config = dict(
    n_layer=15,
    d_model=192,
    n_head=2,
    n_kv_head=2,
    head_dim=96,
    d_mlp=512,
    vocab_size=8192,
    activation='swiglu',
    norm='rmsnorm',
    norm_place='pre',
    norm_eps=1e-05,
    positions='rope',
    rope_base=10000.0,
    rope_fraction=1.0,
    qk_norm=True,
    attn_scale=0.129,
    bias='none',
    tie_embeddings=False,
    parallel_block=False,
    init='trunc',
    init_std_qkv=0.0346,
    init_std_o=0.0429,
    init_std_up=0.0495,
    init_std_down=0.0495,
    optimizer='muon_variant',
    lr=0.00853,
    lr_mult_o=1.69,
    lr_mult_up=1.12,
    beta1=0.95,
    lr_head=0.00636,
    warmup_steps=0,
    schedule='wsd',
    decay_fraction=1.0,
    decay_shape='linear',
    final_lr_fraction=0.0,
    batch_tokens=32768,
    seq_len=512,
    doc_mask=True,
    train_tokens=340400000,
    steps=10389,
    dataset='wikipedia_en',
)
MLP neurons of a small language model. Each row is named by its layer, matrix (gate and up: input weights) and neuron, and shows model dimensions 80-175. Each number is 128 + 32 x the weight over its row's rms, rounded and kept within 0 to 255. Numbers have three digits each. A neuron's up and down rows have the sign that makes its largest values positive.
After each neuron's rows, "fires on" lists the tokens most often at its 100 highest values on Wikipedia text that the model never trained on.

L7.gate413:076166163128142157098155084086032098126087072130129159149079150103181112137122086096092196137122157120107159137099076130143103177103115170115142175098134094151137099106119119169158111114090124118145159144112110126122129109098103091063170065145138148117139130114181169124115134113103135098
L7.up413:125086092113121159117120138145193135102157163105158160159151097123088115149185084170157120152137105141159073131100156118071119116155136085137173134149140150113122089182143122130053145143160083156096063138155103186190114156134133144144170164115143120102149118117081137106137113135104138145
fires on: " of", " dep", "aw", " Pts", " emp", " Mat"

L8.gate90:114142116119135097070150167081150161116090139183137111122148136162170062119149069129181113131161106057115132185115118097098128077146123161087089143202071169134173117139083224145117178110118105104150056134104143136110139095132100159115120096169089046140031083126113105147138129106091050077
L8.up90:132177100140154115156119159143144176094172099172172114083112162142096102145150069111144109119091108128128148032096141116145111164124137119132120162135134161127160129125117130111139128130153051090090120143130098141144096153107099120111184107130144161125124180124116082067138116108111096131
fires on: "–", " to", "-", " and"

L8.gate124:129123163142042106139124132106092170191135140189086110088117127066135165170106115108089096139079135086128165040105053120118129123143154133098160126142076099150054115172165111176116109131148188132038141134102112112091078074115133133109149125111120103110109159131087081120143147110133121077
L8.up124:117121180159092143086085116183166093146142079146114138092143168110091077079113155129157132137079140132127124157150164081132183128127156089086066180119122122091127143086152135164119114135180138082067157095131166105110100121160156124112067099187098114215109149148213174113123126146193101123
fires on: " |", ";", " of", "|", "/"

L10.gate363:153088142061159089157115117155082106197131138148145070080136165067107151180132120130130082188129101120203137142141114092138112079109146142126099135146039115132095131111149189078173134144121172173061101191120094118071118151158152138123137157131140143135139138111117144095142067152075085123
L10.up363:091165179102108047129071089169103129161152091121160133142120161127136110186121151052157136210105108097147144137129152174132156133148166149181143120117082114079124133200132190167127169135088066141111171170105109102138146071125122123110115067121120162137120139128142202128101124123135114129
fires on: " as", " –", " (", " -", " of", ","

L6.gate104:129159142204134074169144091168085188177069153154140142136089132123124126108085092135069125174172075138186119096097066112135136116203097085101119075149100134159097116123126159149104176167068128069076156114184151113051141129093137115121117116121188135101087140157110135170150144100143110143
L6.up104:130120134068103137076121160101082195143090090182135080111112165165105167088096109129183098111110117085145136203124153145077114112120104130155160170124133143137132152113101141139181074159114085172083128125158118108099097171109200110137129158088169142110147084178071135037123093105166097068
fires on: " of", " |", "s", " members", " album"

L10.gate6:114215169162164163073140129188166188124180067088144168088155123147177096067135147111108133109134117136130133113101118127154129119086137177121129145109148110152053143109165120097141111109136135150131109118180080143100122199141141152175105152162114090131125117154158133131110079176127156123
L10.up6:109114121061124096141155128158178162171132136104079154076127124153133119119128160106146151176084154117109199148173136129095113124148120100106092129140120124090097153177144110147189160100145077150086135147059106127135161143177186102104139145197110117118163061103092122089104121151120164183
fires on: "d", "ed", "ate", "y", "ted", "ated"

L9.gate460:063136082115050182079132146115180091148108138139187137140133103074126119167162144144088079089116127140135128152092130124134207172153139123103070097108060109090149180071146164106099120084146102121116142169168105111070116156114126177112123166129082102153085117158157120118122119160132061098
L9.up460:155099194168143167137090135146179163096145112151130091118153134161149132117073099091088141146100110144109120143086149123050189145126076157110108163125106111148124060138126150108184058212127174114080083178165128161144113107107145183158132139085148125101166102097148142068100158121130131133
fires on: "c", "or", "id", "n", "t", "r"

L5.gate112:131122091163151114143064118118122103155160119095198137141159178165121125162156125146153090123168124133112102069104124077085142137161083192117075102142133082152150085194155156106071082090130110104128139097125149139079096094138122154125128045131126164133066115146103086174139144131183128120
L5.up112:139089138146175131130115139157085142158097170128143113144115106096124157160095074212191102079142115187165118095123160083155142106136138105159162139173184127129124108108128039124155182176179132130080095180141168157133088077116100103098154113142129062093084073101134148106134134157174116117
fires on: "s", ":", ".", " minister", "ed", " writer"

L9.gate387:116169122076114203170094103115128152201127121145159074066102138107135129104191107156130148138100146125101101143099157158160107137139119145175084133156099105147179143098163160113101061157127109068093130098100083093141107135094118120143155137155124091120070177110153179141122116109144141172
L9.up387:105165142144158141142110124192121155171085131148167182142119110216114178100227122221146069120135090148136175154126173112111109120121127118121088102175053101141144096168146160179159152093148100142092156125139120161101115166105178152140168066173133121140070170118168106124129103131191139162
fires on: " 1", "|", "1", " one", " following", " single"

L12.gate79:151125097146074096122160155138072143126147100099157128191063105127147180107128090154079129154118079089169142103134128117123094124169195161115116155160106098160077192118167202131141099188129148167109089140126085132103073182120116108185129104156105115114137203147122125098152069174095056120
L12.up79:098118157155135184111207139132082154118146139144121144120072168173132063097086137173157146115162132164049149140152093138133202127164196074105077146130126201087143116152112178122180092075133162163115051129139125129123137140108138140178138162135117182073112091158032131146158084098141121114
fires on: " the", " of", " a", " to", " and", " My"

L5.gate397:070085115140101159143177173165130156120156126171162175074109167194148135143107158117100129199154128132098145139080171122115090132081113152163162189107153109148200145126100133099158130125113087185129089121107122136128114176171127100144198115120138142174149190131154083124126109190142141060
L5.up397:118141107145158068141106130148120091068133151159131118102130099139095168085143128143097143117100094056142146124093145110146123141151069168074125144120144087136144075136166129114148119175077153150144108113133154080127161115126158185130129148062167071141173195189097146124163122107147189192
fires on: "s", "e", "es", "ing"

L6.gate236:165171102078097097136145135158128181111163187082131166093180105091123123144110139120064010122113126133141144156127126101150178109068147103073079095103136145119048085118105194114147130062160121128146152143067069139128077116101125113120122148069169096110106117107113170198114206167145150203
L6.up236:066146138133107194123097096128163135122077101150102169074129130060180143114133138128100193114122129123162182159178110127208158104199106136059185142111129159071112101125139109102177170156110098141185105103105107161181069133107116105142132096098124089118137072156122146122130145089102112133
fires on: "ed", " to", " of", "ing", " a", " from"

L10.gate160:102092148197116150121128111094152141142105158084072189083103120104169115129201075154181144102174104111121132135186103114116199157119133110078070133158137148091088160135103135113119129134141147141138119136192125184137161130164104122171133175125157112150108094118188132150140121136147084150
L10.up160:113120070116158112107148108168161158112198082066125044126060117152116141150120116124160145144163049128045127077135124167112121125094138073168103148097101105157112126155108135125062122113096115142086005113124115131121117147104083084178111086172172124160141155119166115165136107139146106133
fires on: " with", " has", " have", " is", " had"

L7.gate403:097058151061137137115137172162106116188141138108144140085151177174177097177117191144159126138092168131109124099157144130134136165124088102104174106135144093122172184100137120165099117163150184155151138158065135122102077128102115092132136167180112102053160141151116081105179150100131130056
L7.up403:135084137117019081113087133117126100153140081068187104116152096153134130121094187113090113109086153182147178130128114156173127140045127082127121160144154160129139129156111151121029108188099178088126107205119112087107092120173129121149072092137172137104184166114124162123103122192148121102
fires on: "=", " |", ";"

L8.gate21:090124114056176094133154151155135103133114136122121114107074058140176167170173112179167145122136141112111150072123128154069153178161119141084141139162146108192133107114163165095095097086115115132075137087127096141162114174143096082204064105153065155107110109119144104175097141141172121138
L8.up21:159196100098156148117137141105119102137135137098135150102049082130110182125124072168166146119098121109146109110106113159117154142115164153190163173170130182140112098123155106141077148136104112119118155145147128173144123156161093186123104150096076141103106162137115137150096129170164091171
fires on: " by", " of", ",", ".", ":"

L9.gate509:119121163143122070152151148154128116097162132137141062156151154142167131113116147099117132119118096119056124086106166127154100123142141136103132083131157106114191103168077113155112091034170104131126127158080101109136164105099167114160142102125196101129141084103123086136069121121135052148
L9.up509:148104212105153112141098161071099141096191143113190075120146173163118130151210133170163119129153097122178123129102152104138125159122146137134110159195089173094098106110128131141164124090184136105047126121131099074104129132195143144158199105153145118106183134134130152070141104139150079136
fires on: "'", "s"

L7.gate407:128101137085088137133149150117136124138144126139128149110186057075086114090143147145087166148129073198193108047160060110106158131135110119157165137155085089147162152165114174133127121099129112145133168077087147154075160141168196131158110056123098128137153119118182099162158127117150132119
L7.up407:093105103138146109155138073145138101135063170119089174135117072161165135138149160113156106091129132163089146144131174158084069077125118061112130102146090112108093134142176105157122126096147151135220143162146152169147136174145129123149114120171121134127080111104151131171196147136176148129
fires on: "ing", "s", "g", "t", " in", "cing"

L4.gate415:129073190150121177124161047148121130109125188101104163064095140091188100142141130070141153165101157184097160126137125138092083233118088089109121161169109060088179153132147149083161064093094071124104112112125140150109075146092114052105175082192124132130081096110103119150147093130126155102
L4.up415:127102076114082104144076093109171128081125196118153149154124030145064067096156087107143106136114122144116115115127179121041098145140154167206113113133097114143160122128066168135175116151105158137089137153151129111125088126095156096114130145105132106120148160039172159158131132202092124121
fires on: " of", " for"

L12.gate197:145168111095117131186122115120160131159189130105080170114178106048080147141110145164149167131135098086112108117153103152120088126152140091159195080144149176118122176112128120162175112107108167097148129137107111113102098132121153096180106129100131137159108035151193107138074103137168116057
L12.up197:127091052087112114105085159081153133179140085085114130108163125121130077183141133067172095121126186096168132119160171098119106134133140160124113177144169157137154103114139099164104139121082133173072148140156086091083132102104118111103177101166142158190144107098095052105120184141161079109
fires on: " C", " G", " M", " P"

L9.gate266:152143100159123168100133122117129147130071155086193088156070111152184157091140113111111127076072110091089085084072128139155161133141103134057107065114071086168161117115179076107137134116119116111097149132162163070128190148094120078147146123142155104124156123169151183166175104112125146136
L9.up266:164139063157148159131089099077104180119153086085132126109131145201107085159118084130143131116104134099115146140073126108165075130103171109155144133158125134139160102159144108138149125126141090192119119144169094168123167125144087133112155146082121097148123089146105139204168132155126145095
fires on: " November", " June", " March", " July", " May", " August"

L9.gate41:116189089102123126164074157132107186184131089091137108104121092131148154149122098140125105108105109083133150206167153158170114090109120180157140134154075128097146147096102155115111133131152108151163140136048099165168171143111113140201122101102085123114091090158158142103115146104105115158
L9.up41:130127165098103140102114118213091115178137149139159102127089127175134115148154099159093119039185125168110173122061161194075134117142147117151131136094101126145157177129117187131107062151158094149188103124140156141155127128101204120109106109134141102163101121086156111169133141103118141128
fires on: " this", " that", " one"

L12.gate245:124093139154124141095150106187143135121214062124103135112075149124121083099112147161127123183094093169141162111155186166108113104184167175073099095119128151120104155132138149161150111169146108134007177135100124124070148154086125120101079119091113109165125155120115106145163087124094082143
L12.up245:116127152173136148131132108099154113136136143082124082176067053082123156139115129098112112113146114090128131105122143157165178109116179146134110145133114148138113111068117099136137086110166101213102094166085138139128149103126140161137090159144145097099111127152120128087105157097090040155
fires on: "-", "–", "/", " h"

L4.gate15:129159153180096142129170155136170102140161114147175173091148135163099114132086093107096146202154094107129109086169098131143113153127166118081125119089108115076124163193185124084168025090121145157164096108094163129130111113184147169163154108110141099147166169172067071111181153205139150116
L4.up15:123119160158159094093124164168095119102132141086208140091061149181101130155160199133083097095171086135095153138138126070060111118124117091158127114094128173162106088095116173153175123049169142143115174121170094097128104152117081152153143125113160061129144175125140122138112152104159157103
fires on: "s", "es", "e"

L7.gate456:099098109171110114043148114150097180209101154098136121089139105176183112179099178089119147107126095133108095124142128170148116125064071080155094097158127171119207117146119058129137129158109123079144128115120103097179109126131150120138150156191133140139103203120133091143114120141123074136
L7.up456:132143160180100134085095109125137096169140178100072160138129144183122161134117093137177127136159106131137098138109147174163131173119115123112124133165126152114161104123130144119164161073092127086129183149192149136169081142158161140103138091095034120083131069104062127159175131134170126115
fires on: "ed", "d", "eg", "vis", "lic", "usc"

L12.gate423:128132152090096164118144081162122094174121128101151132134127171077113112097112148104169147116065133138179207116093151115083171140165053120092152117139098043091083105084089095124093147120140162064118098177111137140081132134101154167138100119145185099145125116087087192127134159113133137153
L12.up423:124130133143151174121073144128107204137095142118084126078121098138117143155141096138183119183140111134121195087141135073132140126173132077125114118111094131121174131114112125085206106058135123172139150141101109192169101145154104048115107095098131148087115086088121085128139163150132105103
fires on: " was", " were", " People", " be", " Party"

L9.gate20:130069153090201138099161168143109142169172135144157132154168083103136148178157122130109117125100114125131087134184095115120152087129126166068131108081140084100102111123128130110051176145091151130083130140117147129137063103198161170119055116125150159101124165115147113118128124120200111130
L9.up20:084140174115187088120157180121100143175089150156138079097132100149107136120139133200160120106050153164185138088130111085093124051128113190131185115104158095150152121029124150108108132166134108124161151175122122122115120111143093132107103119098102132094164177160150164151127090092144124134
fires on: ".", ":", ")", " |", "-"

L12.gate218:139131116119148154079189069165095115111122136145117139116189146102139086130119063102085130061110095109115098066140122093115176097109106177146074106106084113133115122108172147112144128165151134131129139122130142110072128163212107144194206094135111142163081101097104132152161116125113165103
L12.up218:145074136137099174124088097061125182113155183135142120145174167123116156135163118122121087164116124117170119087115066177154143098146162154086140128131115064165118120109103100094134175102117098151071135129149143151112158204154125118090185079151150172130101100133110136156161107133106164100
fires on: "d", "ed", "id", "din", "er"

L4.gate111:157145091201140129153094226098152157161137126084136183084154115122138160111177095103131070126166134133126121121146153135162077132145130070164079131135132064128152124205174186171091106134096141119126147103069097134141112139121129129075131106139081146150099088112160147120137125186186129154
L4.up111:116058104158130049146107141121185081115105161105051102067113140108144161173128129096173073142152081120149138198113138168120102144076127172119136141152148150038156106106129117110092103180143204133094158166093141070128107143171136121154101095136109142108083092137087086083145159141144140088
fires on: "History", " to", "er", "ed", ":", " Career"

L6.gate200:064116089101106125093154107129118152110105155094071076076122115117166124144132124096134124125098130104163142119127115105170128143120144090117100106132124102167185176123087122102184140132097139155131068138062092146164141123124105096150081200159157153074129084144123147172176139160142155165
L6.up200:147034133106108153165108156109111126178161107099196097141153122085135139152111175112099108176127172162159098138104093107096142096131171099113137095102135163134097125153109149135090085152200149072118133105180134136065099114152150135175174068114129088139114113129135130106186176099079146124
fires on: " |", "–", "-"

L8.gate463:115165133099169143118078139110112116144107116139182124112113134135148111078045145106104127167088127138142154132106096103097096110141150153153145142111041125083092100146125115071155153129020152104150110151177106090108105092132087092163135147144105130147156090173188145080132128143121149117
L8.up463:128100143067098065103131171121218175140141199076120070135155126163132137173178111122122163134169135134116076234137159096176163117079080116101118146184167116092149146165129116123099140139144125137118169099127123174099109105158176112127150146144139141133088123103083087050101155153176100088
fires on: "\n", " |", "d", "y"

L9.gate112:054130155105107147165121074082092180129140077109132087150115103067082164121188132060124175129068116124123108112128095118159190221138110148118093114134143153110153143099139133071130118128146102151080113077143162059107114147127127068131134142130145151110114177103090144143164165145128213098
L9.up112:106096166141150057093103126144165146116129116099110071104145083126121107140117181172179131146097126181100163120161115115124147096130168118216091210107134063145102149176088187134146085143088174156121133095190093138102089126095157119117125140142205161124147085110110131110172124189145153123
fires on: " of", " 1995"

L6.gate183:159145120116119182106149124130139105183094181110150102150105139081171161100099166134150108134128099134091122081102109094084081174120179166129098068141107125091140049115155128155088131174050193170148115145152143160112075091123088133178152092121104129154162072169200168145137158085122147144
L6.up183:096115080106164127184125141122142130139097111118168130100134150110149211163160149136097139092111112204101083085158167167138085087099104093155165128152141139166070099071129137131126159123104110143111167112211156142156099119128137126113111106135145117133200180144131091149155176109093148126
fires on: " |", "ro", "ruct", " =", "-"

L8.gate193:124137112148136192139145115140150092174210092168159095078087103085153135111062091132112164145084070112127132117164194187094106127153177139153110113128068097125070121160138123104114131180062141090071096075072125120087135150149172121159145097130133137171098118109125137065132103149113086093
L8.up193:126151148159110094118145110078083169163131088090162164181105058027156091172124131114123132150076105089056102121075174158150138102184175143123113133135159124100138069096232135150137124114135139102117128118076089129113106161115125099140179083148091106161101127032107124105138106110137070192
fires on: " to", "/", "–", " section", " /"

L9.gate14:137140128092120107122134161109109113103137159152140172130069094141162172142082162172132150147100135098159101037114136099137117160184125103160096158151142136091096104118178123095061137120106122111085194105098060141141136195163100141107103146120126203123182137145145133105058136167143113138
L9.up14:109182087109169109094092182142118116084127153115083120123039141099107106134114132082138122114117089128133165153109078150173121151105123152144084140179143191167100110140106144115181121143155113197140133155150161158145121017073092148158115151092126142076170124126070111218089145143117136164
fires on: " of", ",", " by", " with", " to", " ("

L7.gate26:157097078164105133154097112188117144153155085100129113101073200137085138097116107138167178184118142131095190133073168102173123128124157137127141137160094140097121090115081121126160086157094155092127142204122071145173081182150146132112120131177127116120115127119141126111152135169190158116
L7.up26:140091103195083144108141094144140163172171082096092174118108164128070182134171125095116159145110169179106040115099200124173155156106194141155165085092122121090101163131126139133135134190097190104201164134140067162152090175185145191125141167161108137139122172145102157125158101155121156138
fires on: " the", "°", " (", " a", " |", " of"

L6.gate467:128115140122096167198126114102167198080106142179184057086117194185140122138102122109104179169152132140084142099135095166154140095137155157128162108141128119104118171140129130180171113166087064099084116132092138123139072081152093119161146113110127124120094157170185136112139081129103213068
L6.up467:102119129177120099120107168126086144195094060143134140179126142128125132165113207116081105099171119167112101091118158132105086085125117126063115233107104138132176086066076146133163108108175103140156147141163059177134090132118140143156102093128140109147154084130150097179152106098104159067
fires on: " |", "s"

L8.gate355:127087151129128097084131130171102095117157139113125093166138148167112128139170103112111168052177158106172166163090053125143178115157104162152129141082097109108145114135138156136141170085114113133114131161149134147126134100126139104112160108124114140139129153190138198099101082114125067162
L8.up355:178112132118172107099108144156071170122163129124181140139096158075049131182120145124158114145056122143138087139096140114113120095101143124142129152152105158117123141075133132131182111059173118134050161139137150112086089172181143165150203093136168142135138117075108120118107139156141138085
fires on: "'"

L4.gate334:143080215151089096116139120122126175128181128123129166114152141135098115082144110091088130131140088090122098159152089152133188077189130157165124148211104129110153144173117149105043128117113120138122147104157185113114098146065176135153110165118150076125103116145129166144149132109133140084
L4.up334:146114139117207109159146116110138116111158097088153120193115131135089109141137140081069177142142118105097137147128170108152091131120125127160117121119143111207087195171131097093085112172105082174189151120128077123122136197093121145066118159231103089177126158114092086144117175114165138098
fires on: ",", " and", " by", " of", " Win", "lic"

L5.gate113:118130088091137179066140091143090088143093168142136115102166142118093107172095083194151135109122093214131099050090094110103068163100103090129124088119112126077138093128172125120100100094141053091132164108137117092122126141178171104135169172169078113137106110141174119107144100111137108113
L5.up113:176176143140121139101099135094152140092119127090125093094113185163101132111168075106144143102146126184103153106128151127137121142098172126157137092095173153146118144175182146065152157146098129103149120158189097114118125182132129065144200097127127147131092113109205165184142095100151107084
fires on: "ed", "d", "ated", "ric", ":", " cast"

L6.gate25:133143103146104161136180113149095106136196156161063146160186125131144176117177103226151092102107134128126117192171149139101133164125151164107097147061121071086180133106151169114124156110159149159112090148115113083119071174176094097159165152146117089135166121136134144097180126160174160106
L6.up25:138157083112111143095123151094121112114133082154174095145159157171106128171109097111085117094099152170079124154124127092131089142095129146096090099095110103152120065117152131073128078108097159168089077196116140153096127086149160149119125116082097108098102166130127086100124179156124131112
fires on: "a", "e", "c", "t", "ed", " |"

L8.gate485:154147160088118068120132130160146204139200144116109114080147170085124178080161116139081174142149170107142160096182097130138129184112077112101094100138129135049068148119086158142157147173166100101115152130127096117136089141085143113169080143110121104146089070136096126062162153078118153207
L8.up485:065122126132123060123180144168119188149106078070166093112111103144118145156081136125106112171111142113145137059127126116108159148118107175117148183143077171134133144114143115190089107173039151130097073102121148104093098131178099137214129089182129111157098055151137150136128169118121093156
fires on: " of", " |", " at"

L6.gate28:119122148083137107072105099168058114130115126134123116124084106142113092110107160087109100090153126151090193124136090053176167129113112134106128104119142195141184116114159140117133125118163113111047145148139139111149107084146112188140102191161100094092102132103151158183123094140098151095
L6.up28:086115163112133146150062110097088074084147098111141106189115054149135151086072157155147158171161175100153152121100081150136100115153101151112174163135155112085110129141172145180132131213106111149146095073148157084129140143090187155116168092134167115119096153156128149145106106113111174105
fires on: "=", "\n\n", " (", "-", ";"

L7.gate13:134173175112130101113153114145102199083159108105107073119142185127154143122093054088067141106140092089110109136153099196110104164144170144111115083128137134174111136138109148096141167125179067094121066120134116107112146128110096163155125200085146177120113077130094122101102148125159093152
L7.up13:118124135143172069102157121098124119132111139117048138128195151161144135055158087110179101112136118126104149151129112134089067138071125125083102149234138145099183140114172170112069139113073161142094187156147198122089149148126083102154128091090104097159113097114100115056089117122085130119
fires on: " |", " and", ",", "ien", ":"

L12.gate387:135182195131073138157173118119181109142144113103096121115085116155151141164154134170097084122095084127153114085079085127131084115091109131161144085105144136136074135082143113113127089109129090118186126105136150148126182163136166142097111092125141136079086106143119109169161113138112141070
L12.up387:128081090127107132106119120104168090067100121176088118061090109208140126169130115098122158169123164111141089108127150179091115138081159176145145127160146162135157144158143174145167097162149099132129079134172032098114111142132164123127138138078147140108147093154147102051087152129103157131
fires on: " since", " before", "fore", " until", " after", " of"

L12.gate276:127091101132145145109128116153103154139135106091160096156068140156147169078148147114099078126116096062063115162115081136157114148092149091102189098132124095195124146156180172149104184168105072177159101098163116109129161143073127086168172096139130160147121120092111118118126105131126098102
L12.up276:036078147172112102121097088136118137041128128112160095128100144193124079051161122142107124138110062150157115100166076109122158107116118130127132088107096079158084107137190104160123178145138206219173142120181073136177164128121074109157154107147100155113146178131124110147193117135113139122
fires on: ",", " November", " March", " June", " April"

L9.gate487:120170155113086065131135123101087152134155131108152110151106134146216152174126076074102134166137099166129164160165131108109140094101185173118080153243069127085145155142203141094174105102099095076117096068152139096108137110124105104129166153100175089166114058117133136155160104142105130137
L9.up487:161115135141127083125124134168101114125167147088123132181160163127132128129190140083128149148117063162129102085134173177209109059182096112175106166236140145157125132163081108126059164154117121135122191108165110165101131121168090152167137085118143088166143127126151153121089104094095134098
fires on: " and", ",", " then", " as"

L6.gate492:119127115143103178142187100151141184149076124155095150065071213105105172190148083050144124140153155100122168146116142082142095098168118136081180069135139127142138154122126148130091146166131116074111076127100109108108095127087181079089164107143120129069070118101153110120139094102138182077
L6.up492:134114114189105115143156149142137079150140082158205105134059135105091123107062152102111147146076092160144121121177152114103119155100149114116100105107115141077148168120125129133133090160108174056106111112157108116148102148161141165187083134154096117062159068116138150120108166067091120106
fires on: " to", " |", " at"

L5.gate25:114169068114172189134091138133161119112179088151130190047123153157132101137085168177136161085119139166112124126157137109126105140120121164101156094145069167067127201117158096132104140062147131133200143127196115120085095127175136155120147158153103092132136159091110156070038104172138076131
L5.up25:216119134094084105123085152138101112159185101150174091055108116129137170123088127135118138120100106121121145111129119167156170075086174135197104115102115110108127118162191191161128090149120135082128073106143079128097111077125181154160133129160099146209096141134162146161131087182164106123
fires on: "–", ",", ":", " -", " –", "d"

L4.gate108:185082143097129175118125114139112149088172120133163170098144150102168134163148140132161147096169178124136171090153194171126126131142107035112139172132116129142148164160103123111154049142132172153163045117069124122122072141109130132124139136200123182144162119110043170149124105157137111129
L4.up108:153063109175151150112159164116165175052121099154132180098130110107133093138138118107155146094145146138119079165136133163076131119126070059146144136138155151161135099171057148143126116149121126120154106138122128106129119085120184149156105188187123142109160099142072153114153086188116106140
fires on: " of", " De", " expression", "ine", " Ent", " less"

L4.gate403:125166113131164104108159196043061161123143114154104110104149133111114157152093048113129138136160082116125171079166084122132110089141133147118163179150140098163154132115117159103136151122132130130124125092157121148084206103079086087139100047124185129135152062130170160141130116127101151137
L4.up403:131142074161131171154094160119163095115112137138150101102151121069177122132092147110119140126099111138076143135104144088128140124146158097134145129128098170182108105161102135111089057132172075111154128075212187179125111165087165092108090088145179101128137120142150123156164152107182213154
fires on: ".", "art", "t", "s", " Wa", "ed"

L9.gate9:106162089127119127053116128155148121152078097116146132037147170109149110103081118116116084101148045060137162108084095099143076153128118104118154143173072189142157167107088144122121112105136124134115134188163143126170153077121079072153156170183145104120093092093170106075123102142099125152
L9.up9:135105105117083099113085148134157146164107136135124139108159159153097153184149101121130185155133103159109199126099099130143096109122114168132166071189124148171110168109139040105115158161175111068096145106099087085115052155103124170121174061131077154116196144141163164176141133111142116092
fires on: " to", "to", "–", "ys", " and", "ut"

L6.gate274:128063093121071127087235139163150080144115106134114120170082135069119119147131173173121134137101156115102091167088133131123094090082145117104138084123144095117135144101069137106064137160133166178129129176098162151143131151134160166155131174141097181102082109138131138089117099109141096124
L6.up274:084109093090132113087083151154071151112113101094129095109125081152104128192117219159112092098077128087164147095119109157117049098125130100136123134115159123153052061081142138090135154170153121129097139133123162117145118171163116123054169132154063133136177133087146088165115113101102144092
fires on: "s", "ed", "d", "em"

L12.gate19:137142172138114191124114058088140104192217073114107063099080103138145159164119146214113168100142133085171189148065102159143114176133087110173109100084165165161105142152200125177164148129094156126161068098117091145130099184124114159125180071116123163153084169079125119078094171117124155118
L12.up19:102176122179121140100142125139099135195111139167148124090089186157133103130120191133149120182112129130117125117141072114118086174135154150204198135127122141152155184123063162095099117184150104157182110125129103097147124080152118073146150138176143148079102152148150109040095120144130122193
fires on: " in", " since", " of", ","

L7.gate213:110159133105088085115102093145135171202079099084142108113094136047136141134114154106117133130091158123119127118093176091149093139187073069100148175107126159112170148150092174155075152177127108141128138161132172158112166124140122163124155064118155168119170191135120102164173148138141116137
L7.up213:153159131079133141135121119145128133163171136162140140102136131118162156135124155075140161077124105162146091134123102113089139145121142095131118177128127110163118135092083141086133093180115138110100080125119131054087129079118099101114183118104135222098156135151146162113117154189182156086
fires on: " |", " to", " of", ":", " -", " the"

L9.gate157:111114112155120136122092154164118165131155099190101143120064149047132126080101149138096157177172134103121153152060101075115100189160104144081087109197085150128135123104101092120170126116213150115155089126157146155106143072146114107157129138118071134105134111073139109125144111106061102157
L9.up157:080118146174165079129118167113111115097162143131155191148143113174120075127100141086101123167112063099166146077140104105172120186076140112147118114132055148135091173119079145135151068156162153151079149067085109127049079107142148140119147121080100108162161159158089073157134196134128112152
fires on: ",", " and", " to", "on"

L5.gate477:187109211115099129064098147172179177197125147091160113152157142069195130107103135148114082190133131124126183101175074098101123129093144129125134087067143142095086142093125086137107160166094158180100120070107126119104134120093147150143156085101177155117135039138129147117111106132116113158
L5.up477:105116142155128153133121186124124118078099090067113108072157156073157148163090199127111147163090095118140102119097174142111086156111130161157163184158141127123115092093087153215153040180146109115124132172140157116115164100110179151143144124126151100134147098117160115148125139127129122115
fires on: " |", ";"

L9.gate455:156139091115133111132197119154149106142122157194119161079131089119113096125128124071139169082072098086110126091120127114139117141124145141168145122078112124138102112138165109155170111110137104184097109055094203067110107128126148138129140136192168157119175098108137137146089158129106109173
L9.up455:099157077143164156093081135144056071084167134148112123176116140098171094071136153192129150143133121123131096171131130129106089145096107130103097175150127151065106121182169138142154124152119140182134099206092161138105147155125116121067114089147093099153124172136099176139145115151120160083
fires on: " in", "\n\n", " not", "=", " has"